MLP neurons of a small language model. Each row is named by its layer, matrix (gate and up: input weights; down: output weights) and neuron, and shows model dimensions 112-303. Each number is 500 + 50 x the weight over its row's rms, rounded and kept within 0 to 999. Numbers have three digits each. A neuron's up and down rows have the sign that makes its largest values positive.
After each neuron's rows, "fires on" lists the tokens most often at its 100 highest values on Wikipedia text that the model never trained on; "fires in" lists the words (lower case) most often at its 100 highest values on Wikipedia text that the model never trained on.

L3.gate95:501438447578516506522469539391591412465453414506549514492519526480496547378510509549509506513510462504549521493464516586478541396581550511568477471509489553518504634597456440466548535495537490507450511537636516449418490474452489508541495509596488351520457550475465500507456539484549432516465548445464484489477547583548492497578502473465442419444501496473425519506540554385522490534528487517560540518477535466414580517450513466521526429527496495436508565518546500527457539387408329496477507477551542473435383499554494505479464483549518599540555553409514525485549520511479505497
L3.up95:570420507470577536455572499562491522486530448487383432490429589501468416519510527587407483542525516476514531464497514433562428514443569516474498492437449506463471523590475483499532463451462529533492413513471559476546418520516491519436534479512521566522533443495469494507466616562492471484554526416431525498499498481531440525533548476468436487373536410409511441554503456476462471451447542477537486489519461419451468485492514530510546478512554474446461518511592523555492548522456497600500598475506398520484545459522489496610491522529531497403541497532627512509527517375536520486
L3.down95:622473505526489461473447515604583492525541564518466460460466499511568525457473470430440493452464507558476477541479461491585457540546545539538485379520478423551500499514516446481431504444515498431536501503424580464487551489494522386539514549511506594495495517484489512481545474512447474531451482630570490561560481528462445555522467583550497516472602521442583462514530446497459518545553513534548459409429563460459448438460462563431491529557544487560476530495391494472497528481439467470427513468563527482463517541580594439512478491510534535554425421494501497498502520479498454493
fires on: " under", "ary", " and", "ro", "S"
fires in: "under", "and", "railroad", "mary", "maryland", "ms"

L3.gate316:543489427499572505521488481545485485487538417485478481505504488402489505456480457470500563458493552653449544501640562588547575498439510427461538481480469455457450456425515536526529495535487468545564431541497544442466555506506530501575484497484516469537528483483565590502519567516532573608490443518507478462527408505541523602458476536502516528529490506509483502509486568449393492464510489563551566423486445560522531524512491509472452545408490399463473549544525412516545495468538476442475563481547571539430511487416536432565563472535490549579478419465504463510518550582529380543
L3.up316:439465555575522490420540492462530499472432480558524434519456512436526502503496593501521515541395481455441523440438554486423434514487512479559449550456459537537494501512574504532511533456504535527490450466482570515495565604508542398553533426391503526595505511466511488546539567481595439483487421484482567515467464556563555545568552464494431431412559529510439570539518426507502540469498467595523426471530586492524458587428526556425487481497511483442475471413488587461446515447532440434562563567434581507459507583518419549512446476633451590527501561526522514490540480480531545468
L3.down316:551539431442528459454576468458533562550550535426549329435506551535504525499504508541488452494459456487436500506521523469484502577529623490547512515468429539458484545404538459417506520452433491526542493478498561530511449535421499449507480494478482626470595479484539490465505506515507456544521418480478525534512516547537490534566460564500436513512474606445517379523426507536544493451512542498547503423446570464450529513393466497402495496556390566497506497422517517454391592538409429574564520485423464509434567463454455464505549437534511455411450475552552499444531434481479509490
fires on: " a", " This", " this", "is", "i", "A"
fires in: "a", "this", "sciences", "that"

L3.gate912:560409536428438510539542458548503510500505493477478469438533534484517565496586482401524574483447476545447445425498505482470539506437432478495578512474520610527468535509472500505552608434468480632449519468440478518425559476511448370469514500532492506526518535498611382437500449505576583552481493532535415552501548446529419452607513546464485520450574486492472385597529453546400523562483447443535562442589464443455538523458526523555486558512513501484573472454625469423582544478515534550467496516402456545496545478365474472483423480567476593560505511435508536469474461490497528483
L3.up912:530546500455536489510441538533515483565480381478470450441494536526426550499544455502493483487496615475426567396546526522531509506505441522515518459501454534593500581500596494505480524493469469467531519523626347520468580472458477486424403525532555537649463663531502441515508378506465475517496505495493421555518486504510395446480498491434469437608467533527490444499368511528465475473486538541518450500508535510548477477482442527562567560471550529528416547497505459494557524532534516494469538609544538535477510532440507434510558433529577446492467533500472571533453455455542470534
L3.down912:479464531565501427550471533417479529491517490506533459489476440470454539447569530521502550499480430499537517515468432422411495493445577455497542501480485510557462480521529454528550479532499450528409516475506529478527559469450539458545474456448431514510422449590558540494452493539516550498534498488493462508508521549579569553464484575513504541456625494431469456494582495455563588418468495589573483391404501458616414539480557555496504438466495498390533473489476516604590588426543388451475529563477436497591501528434443532451550491508484451640439449535532429521530454469507421470
fires on: "'s", "A", " inst", "a", " ac"
fires in: "s", "as"

L3.gate328:521501462553548509569360478489615387452480445433533535453463592442551530435495547519425543406531517482529499425528443431336529502476504468580441491454497489526479513571532520506499531569524573476430427571451545492489618563374410516455430504503499536535522535596498507549547518534510482504472506464515488480543448497466532515545448531527532466473510500510515484615535424530456420534467504461482477478512529570464458455467565472442412412508433547502480527571576518547540552506478446586417500509457504509531493505424532551477561483475456427505510499532484450541545520480576487441
L3.up328:583406482524495584449433529581530570550419568412481586525506648537459556464523543456535512571444508480463549563634406443514525528502513473480421448503512534452425560492491447459501516528498523564551534433433511496558521570425443436413446404562533501358454464440501474535542427463469581481518538512504388526483422521519508501533460483446458433544478486525456511592463529465422510565579504522476455439516548426553566482557561533576541499431536546526499495536498444445568376510413477524548446540500508512459480441595567435419484439504483462584493524491456495420522535567451402401
L3.down328:507644464445536524451469451517498534406423442455491436535572399485531460532453600535448538494569537460505578530414605522536473544598559453515483540428539556558568507498442506509516537486578565423584473491511475457485439445497479519552449516508594521490554501504431496548410422507464375539554489503594526544528571508553463530456549528514574532405444547484572516586541471433544486487432541425469483476522585560564494528521499468554479474512471553498570471518374552488526532507548469498514477462440571519518685560573489547493479492429479534451530501486526506558583563425432502584
fires on: " his", " two", " a", " her", " first"
fires in: "his", "two", "a", "her", "first", "same"

L3.gate1423:500417377552585514419567578547518484492521548448468478418396508496524470446535440442452494539617472451464476425494421449499483430441463466457445467502560559444486488485554466374576478490512415367461474491493502484524500401525467403445447437480537533528521577512503577535563503479430510491517557539576503434487540576601567487460483600551554473411444581472525581560536461545466458539494488485438620569480521551577477548422504427450414567533511390426471492525552514442445579455446429581547444516484541419529477493488452502516514497437518507438457471581515515531482414584450516587
L3.up1423:477527376536483481501528471568444453470543493509558463526482521558556561490423476428460557525549527502558544400569458471539435475557579538457441467485521547494545466542543445498443606627448405468452503526505511536481571496561419458519486461469527487541436425449392545548507566429442458537497577511536433519466537473571580511544423506472515546441520459495530524482596540575503581521465546609598541648443616423531379570492498547481453574512486533541574505498428448518447497448480570518563461497587435537570460454446525463517480493418534508492500523622559494541432491491506379448
L3.down1423:432544491481504537414559498521559385556599489524534539469526517461536488503531483521483462440495424478442521392512512436472558564522349518481451508467505505470505474402466465577530472496456481514489584500485425516400512514495468523503555497568400489538475572501468514514461533436462465540442466544446510475508419503437504529489619524518481480484469493405517535459440505460514537516538470458484564460416466588460501562557467475439567568471473506517507514574567481569413501426505524567511479537436477415560390449518497508467463475453499498418498526422531477485541466543482454473
fires on: " round", " count", "est", " season", " epis", "ount"
fires in: "round", "country", "episode", "county", "season", "forest"

L3.gate1488:485483497483498585465457394509506459568581470477427499615532538604462443445547397467522542456530485593563532547404485513495535443502482481511504527468536495414458430500518419465439517489483430566485478500456556551579419539423489522527406543473466517470467447496436550506415467423539513419554480529531491601546453498602494533464432471622426479522545448429509506513426526548446416525505525515574465474526521512557552397490446550599473561547459501515479450512465529555533570423570422445482396522490535428464450471502515484479528564503515477427452580474450441491472416506370524510
L3.up1488:523454475481418550500460539473535555442476512532528542529516479519482479552475478464426466505565555527471515574474513412537541524448388474481509499484540550433587532473409433544458391599497455480588603471529534513486460493552565547584541516448597551506460540523493539544426560484540432493560490545517502520534528506493527517514459472438543482528536541519597410458553416492521555584462480506494475495474514542505549491431468548645446501518398537441470364533472520503567451509484441499565489437502584515436505485405507458478475534567515452525623444491517473465415550542481541493
L3.down1488:456484456517536533484470595473490481472514479503577566497474580553544566516464556416544513514477503556453463458525475586430581490484591576512486519546549465412494488519522432497489457496499443479480492432476515546575429536528570502581447547439478630518431558461459385474531454550584484542495529536552482410557400428644568449429540524449529461546481500524566383561499487464492499529438484489408589540539511510455530542431557403451579483409513552464578493456430548542545520442601451506452579505482465467439438521487520440529549551467523506505542517521497540509446440418534419530
fires on: " as", " name", " called", "amed", "ames"
fires in: "name", "as", "called", "named", "abbreviated", "names"

L3.gate802:514542528540454672461434449492504453561426513513540506486577570486545523552503399518573530488546518481472444470453556471585453523594508548571539573427499491498484525529476473511492488545491527497469420599536534513450542524496452492490509376508481505535494553452438399490462441529541501491512447455515408514350469552458575463476413407480511420417440466442405459498492503529509481520456531542530392453464494479579591617404530517539487532524513520606533511565556548457496513505450409459566484484489476503454532468510483512546513531484515596486511434486411563419555533490474521466
L3.up802:480623488434437526544486591504443518515571554579460486525480525469555461546476502452481480516471487416477491516487470529581541507547666532495465531545485488565503492428542558446459511524478480464406440513537500469484520597509505500511445512464512495555521495502511483498533488442523512582575477498514508456544562529527448463492515463466547558496509404558528443556463573406487574557518510474472541518465607515512463437467569437516523460516431477526448499513448495547496500572476464484584451541616452545441559484469447546526468521446450550474426500495446500380502535522444550551
L3.down802:439501460490529586429486478531526487399432475511450453455539522540542498502402521529422583476494457489457513448524529522554432519488515554571517414453550490451503569509580483563393438476533518510393489526465508499542504497460527474505442551546549513451430629557449443564497446533447463594644485518505508455415574516453547568398509515446544579435566482548609490467442549439382542509524479480526489533479502436385575450490561541489472473539533479502504519538513543519382497547544525356520373479468599484517508477540506512468481480559450523462479503502588463474583515660499448489
fires on: " but", " and", "and", "ut"
fires in: "but", "and"

L3.gate154:428514519519436598598482538570493573523521530593569428527460419586504532517557561456495500599442490513496534503488539576502512479590493464365458520534499568485512518535457442431483439510542541465538496503437408469622481471449524417457425511445565540453384555434482539410584465465396518509575575525509497496496501561432579637536455456470549449487562516603492489525510558516591561484383475512481537639537472473535455504516508498439466556526510560511518432467541509566515529476490474382538414467517504448605464538476522521426464518502472582448522534431542537564487485526539467494
L3.up154:518476559487526514416530461569505460469479435529535468499444535509435509495467566557491505501474477514542562509466430589590539483474537432462507490570475538552444489518546531486460543584483475450502545489558420586455638568414652506474520483449487458529462522656570558499468526591466518586501445499456489481492538547506575513534453495528477518558449465504513483518483598481498450443597474424481500571541501453473470521450478517457511490440536543482488511479571585458590515533514553515512477501530529528516452498405533493588414584535424521434512478516587539491551484531423611555
L3.down154:510533465566559463583471513561478518565481451405557395461485433431474489603478511520508444487520550530502504491503624497482552457551484440473513466498450457556542474454522518487507464493454584417523548498531463467523479559464467514517515501586436467501568386488544507513464478425535505573595476460500479520545493503583570445438484472513466464522530473460541504497474445483419504553489448481414580569472548628420469559539491468586541519582458531507411503536536495488479420398459512456532414451396390508466498593511585572469483467510449464422494554592565464456566521567548402499
fires on: " most", "ort", "x", "alf", "e", "y"
fires in: "most", "northern", "half", "approximately", "mostly"

L3.gate1535:565482452482507506448522499566495508630450497464555493487519498506490461500469474459597497559466472526501498558500433383547509508502493495467454468436516456562342581515513411495501527520437493489496518501477540516491474546562530458417426535618506533613440502450390470498508456495564486438515533468469530527505564538436493531462543467434495493501400483503417540511599528455507493464451490568400512551498460480475548482460521454533545455600605438509477533567507474425545442443446451445556541472541529505403505531429472520499435477466488463457535521442605536474548538452565455514
L3.up1535:584526498459513530539432530566581424513541526448564516467515550526446476438455468516535547579479399485545509597422547452520424463481605552522429435450492479528475538538428502550479533492543475500424387589448506447461495519470490438598401411582481530539523478538504514486491454462551511475477564466479546508552430496416506461547519463462456562560512513546447425534508540542370467499477488482479536572517484435413466521505469494484453438551462547534417503475528578431604467534513519459566451528562533501491488517601406510484468522441538546529459458407544554474393538504609453427
L3.down1535:528487433496487464489461505553433497563614530522445544443618447550522437545579467512516474495540383515461589533583535429452498501504540503520426549505534495540494491386516465534536462482431507486523360454475452509639547447544535491417454546583457455446444479555558519496620504455446519494450443581495534511556557515528489570456537555481586455402489551497579498468561463530520502518538479515456513537516472490442477458512452518488531354449562492468459555496512501397475406481500494506562439573492506485519445541457450505546405452445474486463478598518516383505481601518500499519
fires on: " from", " than", "l", " per", "ar", "an"
fires in: "from", "than", "compared", "company", "per"

L3.gate1397:482537555452541505502548532583577454477450450456439506502517487398602458494524493463487472513460536415452575521419509489516437575444562508475555589489454515477480489451515519436521600505469417525435570514524492419443459496495577373438528511556576485588506456404521450540522453500510622570501510495532471415462496587528443537600442524537362517451522525423514538377484558506425510601466508531394507406483442489418567415496558510467401479554531485519534604442544470536567531457546481413599421493451436445595468393485488516478382525579476508564436494522463465416427519503364532400
L3.up1397:485478506481486524527572564457535504517516502439494472528465487478442520511461384526510455439473440504526560507468474485516524498597421557460427553464521514472505497522512428497527455542502425557433426483555385470501478494531469506479570422645584490479500586353471488478505392550526477483602553451510459528497465573544509541448519469447534497469477444533531482472504535570554441509502572511450507536484549442542498512525462553416566421451508398557435548574544439465490527493451512483486536513596377484441570499522515495478507513551491434493494446536490535502426518496585475532
L3.down1397:525462390571447447541476503476522557503496567557524426464449609493520540548530447597491518590483403479533541492410541536525480470479624520546483453474507534438509448429441433586370542515463487572522495532556487467490534552525473586502488519527438523557524615531597463448400518464522497460523498628547480479526496442474578484535387434438569478461426561528488511527487565472461428436488441473491422514447410493496476430546485457488466417487483459567462459529482508463473415528470484509542453557542550494504514459499606405527497546572480438472441524489535467545540460508463566482
fires on: " a", " of", "per", " A", " on"
fires in: "a", "of", "opera", "on", "operation"

L3.gate1311:450532531498484577469466522465526495527600517362552532517554620481445512473532565521460465578398535493485472503521617458505524512536564488367509463512529548477445506500594488530509510540497475400480503522475529512407487372422489466526493549491489417486526505525400490492481472560429501418578584451551465562569489501488457483490511506468471459561616499459537460494489499536501530502500573474561469499522548418454547620494493464575563496466542489483409451608516501473562453559472492426594561502517540464482546536507504419512556476531427408468562470474472522607533555464456416509
L3.up1311:494603448559451544466491567407537484436550587546490420442483587447537514472502542509501477514467504568488518466507485524484504527477551470513520455555543480467464481569541469522590482521511469514449563422481461543434453523525549485489482508558432454517442579423468507496480500531498488527595504498569511514545436576517497626549566544475520430559577523557469548486553438460473417516457417550551443494468490495443529518417450556441451511505540453487462475411519504514505447408503471420476452418510478396561503473605579530531562449449479428543459606420495538471528463411582466549
L3.down1311:534611473476548462545415426472509477500484532493548408495478559473441537470535533552563430499443553469427429465520517491449564564431461435569552541494557483506494441432581568456397546512498555510529596503525444465504521523384525429525499554496524517484398592552494415607480506596542519500486536444498399413509524445551585474501571496547503510493570572460465422445503555539433533518455514513477454521556524439439459499498516521532536524589498465466580368559504481508435510454514450569479449547511562540525494457437554513445534603445505547537478530464399472468479549503498464518
fires on: " cl", "re", " there", "ir", "se", " where"
fires in: "there", "these", "their", "close", "where"

L3.gate556:394543530507499467488514457528571543551506547502464431525576499486462523501628517487502519532492521512531483550470506418528422543517446606504514528501494472519587608531503493501425454473493437558470504567501494497491420616518558504469478424489598503445528384450535419523515503526464584529528474423515408472566439455472491514488522511497471553454533536400447519525474473568540508510461525547491522604520519475416562501625489519473516564530411533475518433443494508501457569473492490472540572520488495507514553533595478530496486481532532528515563474514419530443538463524443574423
L3.up556:434482529531476646487497541519464543480502444539548500526621488502478590468587467446469472465483463508448467561505499517463541476477568446472503537551384535437540512479434456549512501488486426529439505535469526441456492483547459412459461543502551418435441526416452536438509544485526480516418481466557432403507474506530596503528478513554434483546500499433469531500507447520597535492535592468398500544529537470498558563477502433506501473453506468489515422421531513453526533444520619489574548423484498592484463608502569596514460489556441523564513517565489433547491519500408415526
L3.down556:508521466580465450447530491459433511597418456440542398434436463488495521436528498523456534594571480513534467451444491483404458528521547624600420569540428476495529487452560437502442478543572518505569516457429514503465528554577510457531480496538618515441492551550516484508481597518514463499466566556539472487432422521518468438422488566447427396510523523457465456419477542434496495473488463419502537439480491530515453553582488464496535594480484613448550472423530445471498530509442494422500480519480499481475562481522526470482466483563553526432558423498470533541490598498476558432
fires on: " of", " over", "r", "ver"
fires in: "of", "over"

L3.gate655:503380507531426482476549541399518541512460485549484513503546436517502457476481569565450429460428501447446459401399496480325424399500582572489469554518539510556485561551492636477427505507430629503508455457475590567617578544469459481443452533568489496488489544460517523538516520470539492444573497492519564507429528512515526497519443508467590422471515577490492513463555519554550519495650473536503471464535444438522491383406497514529475527437548554612489535457573507469624483543626475531416532692459546478439448493549447445455589411426377540517513470597472511457495553567415583479
L3.up655:436524408572422433567473603492558559519455419490440407472449540496521461596572510521465407586531532548537480597499536669431476451475448452484503659511419566555503458538456455456469490587511498588470548529467569565572460436435446445514588482394492539495429486601571496523486496505567563429545479507459447548556503532437512512498591494481477365485504461465562529616540479536505454544487539516513417515557448572486487416496475531536478473480431485566629502484490452456515528545555378553518515496496481550583514429508516566479534463437567514517568485538487537552447542514462539452
L3.down655:431493457464551528541526441530482571531394495570495494477473505507522448408504501516454521560548588464537481514439540505402387464544404515600553450495509545479473477510508432578420592491505645495471549421505532459577530512500470519561425449450551502435482533429588578482562451547612494489498585578495507523431503432417495465549479549507439473498463508457526537535389443524451425486485460483406499601458486458552405513518539566588453547459572402495569494505494554514537605513515494549425504490479475555483537329530512450464557510529475488513554476576487469504553563487476467465
fires on: " a", " to", " made", "ose", "ed", " two"
fires in: "a", "to", "made", "close", "earned", "two"

L3.gate1225:432519507504489516382448409464482453502493522524497490436438596543431516518466553480490523512554486415500580509515514507566452484531447480564606451519497518530520525530530581558481559431497579462462596487441535444516425521486498512544352503502486453597486457463522578387541463609470556544440491532550507506511536561537463488592493558504495560458541461478535448519499500590512548511476565527384503464508526460485416403564432509551506520454415436605494438384505470460481481459430458458594505457554411444493578498576401523495527520496485496543557537553478462425422462503484494534
L3.up1225:484495529542459486473500544486472535461475458510560426519380466473560574418486517510460482474463481512388541567487501457488514476487499544606458468443547540479526441459473570529522547542466558452552477447459461464525564471496570462396522520432485422533470524544386424457420464502575485557581443493554437500438501470652536528546526483594470502468514481444582438456574549557455444435536537513468518524519583559471462515498489558512495444479445554505511557536528474526591458427467444516482578467523519471560388486420532486491529560405568480521585507421591505446428410475556501557
L3.down1225:595503496572463463496531536505561416503559569499390573435477331515503543461358422529441531456461457439438551529439521522362525456501608479468519471435463491433587543521494514507492488538576568527509459491516428493454517579513480464490506530502567533594504425426488385431468570474513459538564433476519465485492585526548445554560421532454478528498486602560481482485513505482501539499474575453554524447584516556458527500481514530536529485525548451547477455401463461431476617570372559481468557500473573476463472595410569461608517463466488443527559446406530481399485492539514509545
fires on: " that", "her"
fires in: "that", "which"

L3.gate416:482522510540492606502604546533539479477472489499578479464505475446525533420439442585467498454539498451500462568433492506493497530512508483575578456628486495458446509449422483484546464465473511495500413539422523534551508602527510454528566513539543529559476612571447548491553438524496621482338441447471423496474510517493531485605466504559441496479505495521532533503475483523543471564429482551494521550570451504506458595533546511541520434543523464428533547553556605476441392515547541391507502513445549481495468433529556536472534564534485500517554521524478425554544582521519421484
L3.up416:514588502495496523559465503536396439483566545428520546417491503478427548418514448556517529521442483520532575564548536505483495484579467441538462542464404489454583450571575483447478502464471413440440528445474557563472390529542441457437564450512531445505493481469538537503563512497581528480619463513589498532500498489493492479447461387419507537450482484436535508526433503400510497577532481504517508510506503446476485507497498444412488478384475525503561455499640495622491477520446593539507597512508528535567463630557477546507446547565455495521556390532505493566403541510539552575
L3.down416:520453415417533519500530508533541491469430482569480531521506464448449458455518537480479450470486472545461508475622576552627452501492675520468524435426487511473497471470514555455535505543468527546496520370602519536513516438527517491475533539494475582510476520551533499591455450423532453437460488504504520494500576422512540572440405500474419424509519372485349515430432486439442503625535539497459429553470467507554532568510471479448545483509465601455589459380569433425497478539450434510462524481445518583529449441560414474392510475570570497463528584476515524483449523459535454465
fires on: " in", " of", "in", "on", "19", "ate"
fires in: "in", "of", "non", "late", "between", "november"

L3.gate58:450479500485509511525387496440425589432528488449520515556541513485446488505468493542487486556568487472454511427463569450472490490505378406534485466568413490485472500489537536510474594476478483523594447560526546577473435454541517451526463424482558536526485467488483546500524472449482567487518475450473476514494547467616442598574558535369460465476522519637460476501478523490476540541444494481527449443506486510465545501413539453525508416547546494530477427541572484542513573491387509468586517503407512586562454361500437470463467440526546463437469488440530532458579489510417452511
L3.up58:460493459506513570428517492506448495510563510509521453496527514425563506494413528452542475566563483574531504457520526428485506506482486464526485506435449493463487453513499513428454518476483564458514476482521523548468461495470481581538509481472438451569379477589444553489551583488431537391500541455589439512524477519499544527440541471463544521514395488523464512577453461554550428518469529475503465453520503469510528451538421533516518510451495523481478471579477498375550463452440521550510606598471529600435489513448435526486507515370501554497504498484591497419500498424598494454
L3.down58:594528522527455521489485476475487503589591510507447506523424489448526583575455481542482504512579499498503478558709497536416517468475620461530494486552471483479503577444530517508445443488541387537534449414508568496486471521598445507475544476389497441472558544443491585494437503454521487578561562506547488580491393420541579469572546465524479491465594480526481579476445487508502508473420554527475553454434470505493525502461467541515401501507523478432554462443432512494432512437525425547443513469390614603482508468557575528455554513531479515477466484523428457471489526498557405421
fires on: " This", " this", " the", " him", "The"
fires in: "this", "the", "him", "one"

L3.gate473:529459603389528576457492578480551506482558552469575511523501450489503395580419513426521515585550480534512456553443463522499525453505390462588523570469611554567378476544495473483513499479484539581498423522523525414438490438496524478494503482435460455461503491508564444531578549561440470492560603488499493515539523498464558457568474593543499471459545418487501510524339385411387533421509532488558551570464498532511468608471467465467452498444556503510495515501600422511561469519494474452552500514636592526465456557425468530505520514436497578516447537461471479479537411555485449519
L3.up473:467395423577475575457444525517450467469494555493511519462351444532484487539503426529531491527493487494540529573456468458425425358487442487487497519554447515526500549459500467482584506634478482491451494536558466478476491430457638472461528465465515440443465539501510493545645563493470474428478502574473598528499430428575531405440410512600479489608526500537496499515544507476466492466506543436575440465558571520446467463568480610542606522505497492605407512540470481412523465501468507569502487450481452468561490589503511538571512466538544451414447501511482488460445488451387519523
L3.down473:548593510472523517600513389503500492501508525471454588418511505503498448511494494449511486578466519526508417572483554547488557505553434464534520516555441531482581547465410519497472466547635527510511486488442476428512563497445632502425490533455518468511520415525511426543461483474478605442569556531430450453563529632513473424548503604514443479514580361449446532535449398508452441474476498553546485505539548561492443595595501525484445545515598483467443542451431525449500481484459537431482443526568438476489458550530495570432474448491494552438519518474527548353528460602501513473
fires on: " first", " rest", " most", "le"
fires in: "first", "most", "restaurant", "both", "only", "each"

L3.gate1167:486475497486487460447501475486528583456554439480534421526493430529545561491423503483389459619506464507525489468431535476530555531518507522568419553468516485471450529548521484552448492500440493429529457498488514528501538508519570576537565420496510485479429515420492481530446507509615496577392545599514531414540490418534577516537528427504497492510425526514426539485567470478514523466440497591491544387557408453524485516681444485442516515459499535406477498469551517549534547475447521507497461510519445508535510560563487437490435466542462491514465507590482490535514510493482557553
L3.up1167:509481494447457518547407465523435543495521468472534371550504482546484562528478496511443462566477565460463543535628390576631499437502472495529490443530494452415461511526467584641436515491554510460517525478498463450489459556475474472588558533519471580496579480403565542468490497425628494513486536459414535516462414519499487464514531491464499500554602474400472581507455563431479492528473545518429455491514497537436576390500478511345468580435552501494474597544557456502482534465439511480478463550515549531563488578524465489510574419531431507378494455515472564457566380513538484499
L3.down1167:502459504451490462540493523459560586515498361462387478447460495463539477534581533466487412492550591515518515398553486508547517531534520477540540554503405604490494520450573512510547509523560457537486460458428466512627493494565544407543468468509575514491542456508531428492506495520474466459462509513446482511465495538562400552403497483522504496478618431553559494507522468457499545530382494551480616574532485558438442494542510492451500482588536580525446493520439568478452488508554579476500519571413576492460461515588453513586471516479533573505513455547614555401489501494549530540
fires on: " of", "tern", "hern", "estern", "n", "ral"
fires in: "of", "northern", "eastern", "southern", "western", "central"

L3.gate1367:459597505538526427450548429625508529486540524515413525494494527481436531431569529449546538525481350517586492461471552507570579489497504568472436572439490563491469462468409520533551572447561490516473421501459465529480478556580497508533511470547484458551458500570404429469497561442593529512498512593560476480478538515557515558470486605519526518454579539518432484484526505566510501536514536472517601587577474528431356570493496469547429474504475600406473629475522482501485419641475556574454474383506479470536432489433513516548410496493578430600550558501482449503559441577510449523
L3.up1367:526475496495462428543326493540462437557513509515496439536470488426502477569470430531462596421523496485521496510565548465477456485535418451440490501493490502528494563462456432522503537452565520544440535450536515513467525532524486456446506517461520408519428498477485551490499617543466455558484554521514588405548524451452570361471431458513485458499493464454458493532458515555492564449525516451541506537462458556491528591499415504424501500551561483688529514467482480434522560377595486458575427504530504367507417500506528519542440590524557524405409432592422465506496465559479574485
L3.down1367:578383438431521448411520557486466379493496523422469392460423520534569479513568565517536501592468517588487477506478489449560469468493566555586498522500411439412480417552520504505511554536547489547526459493543558529506475494463499476454539582431496448484498554601561448495502505465518529562489563598495500437583580487511458461554543547435503447400517403506467468508585478507491493353479556472491467514403488476448541556482447531534488431553570521488524592474509468457458524499437401431516467517452516401570582489458537478511460492538462492374579474521492536526425540472469520492
fires on: " under", " head", "ug", "ific", " contin", " up"
fires in: "under", "pacific", "head", "portuguese", "prefecture"

L3.gate114:511509446509474507520462492488529561512474529583583414518514487570626506479534494519481354460443370542484495550543518491480547467455442522456467499540464592550546512469530420519545487504482496492435481516443575436500454503461476478485567573470452504518512480447455540435472602488421488513426510479513528565498493494486521578471473472381536483576506433491519448580388523520498446506432535504461514401478509461563381424512478467506448540443485435499417453629523555532563538509490495624442478490514499504417486455505507487407417508563512470516501445512498589518586575476484499578
L3.up114:491509512449518510562425456438462502536528503544586469463521423517430562516509443509598486534500598510593531535509511525433547477401496462472486570378462508530487444434478476496423533502455529518464388515514475551582579503484542490461488521499535428564477550560506531498461466513444507453594487482509466518558594494514456539426504526502500523470490508478432498490484514454457552615489547459601465371456528529518453504430596497539446444478436532523529531599536542516432522588552497581490516565491533461492514515502458478509518489538505468514492390479532481499444493465446523582
L3.down114:498500491519579513501506493444483566517513470488552471417514498563507534469450516422451545428501501519424516486576473484508481463517526566484427458533470538533490469466463441496548492449431384439482409425446478527538475533500599477474418619510525515405457479407524439466520525516432499464530486539478439455506543521467592513462458493461522522605586577515418502544482502560492505494460438509474490532524595535553432505576471429414456553499595651478517569553427549468446533597466505561470474604444525521459640529518510465548514542441444424421522513500565437448462524447474422528
fires on: " This", " this", "al", "qu", "ation"
fires in: "this", "value"

L3.gate515:458499522477481543555444539459503389425477566507627438509495493443446565477538474462495409437532439460483592510464458408524414514496477511461604604441556442569574499597477416423459519516479508442583512487476497537414513484429519485469517427591468501454405557457491534510448537497544529491527429529499541501572470491609485550485540453548482482546528510568476527480491504566492488474470517515601544491497485472507615665560465443532471585476544459554505468483617612515573525584430396550524569533453497467545505556491517494489485480534444506464438497449580468490456492430473452573
L3.up515:531508461566473504434439504534396462502616514523493479551458475456491531599482482515532434581474399592569571486508443579478480540393559505501437527586463497506543483431508594453436484484454459459504446497566421588500451434448477544398435592530529538508467551473482427516514514466575445533432550489573494575479409449520577525459491418528452491510510454479511563508527462482532492490572533503494468487498504497538492570491514446520628488492503477493587500523409472590538512434500474437459519545476460519497549518540433577547454531547509483533483474417491498493503556468526533550
L3.down515:537513548484552456478484543410464488512579563421486552467574544486408510476481539541463445482525568488431417498560591416493475396510418571481519581597513487540526570505468523553533429420392476497551492510530547461504463420521537508473586490506482519573576574575537492566580506511578501504459522527565413486527553587415561481592516485465555473495555540425435484508583562481463508554493516525410444593520496484459490484497545519391520537506644538574572425617521566440471563507539500628460482437558522375468520371482587498521497434494511559542484531527491484604432562497541432434
fires on: "'s", "ir", "sc"
fires in: "s", "their"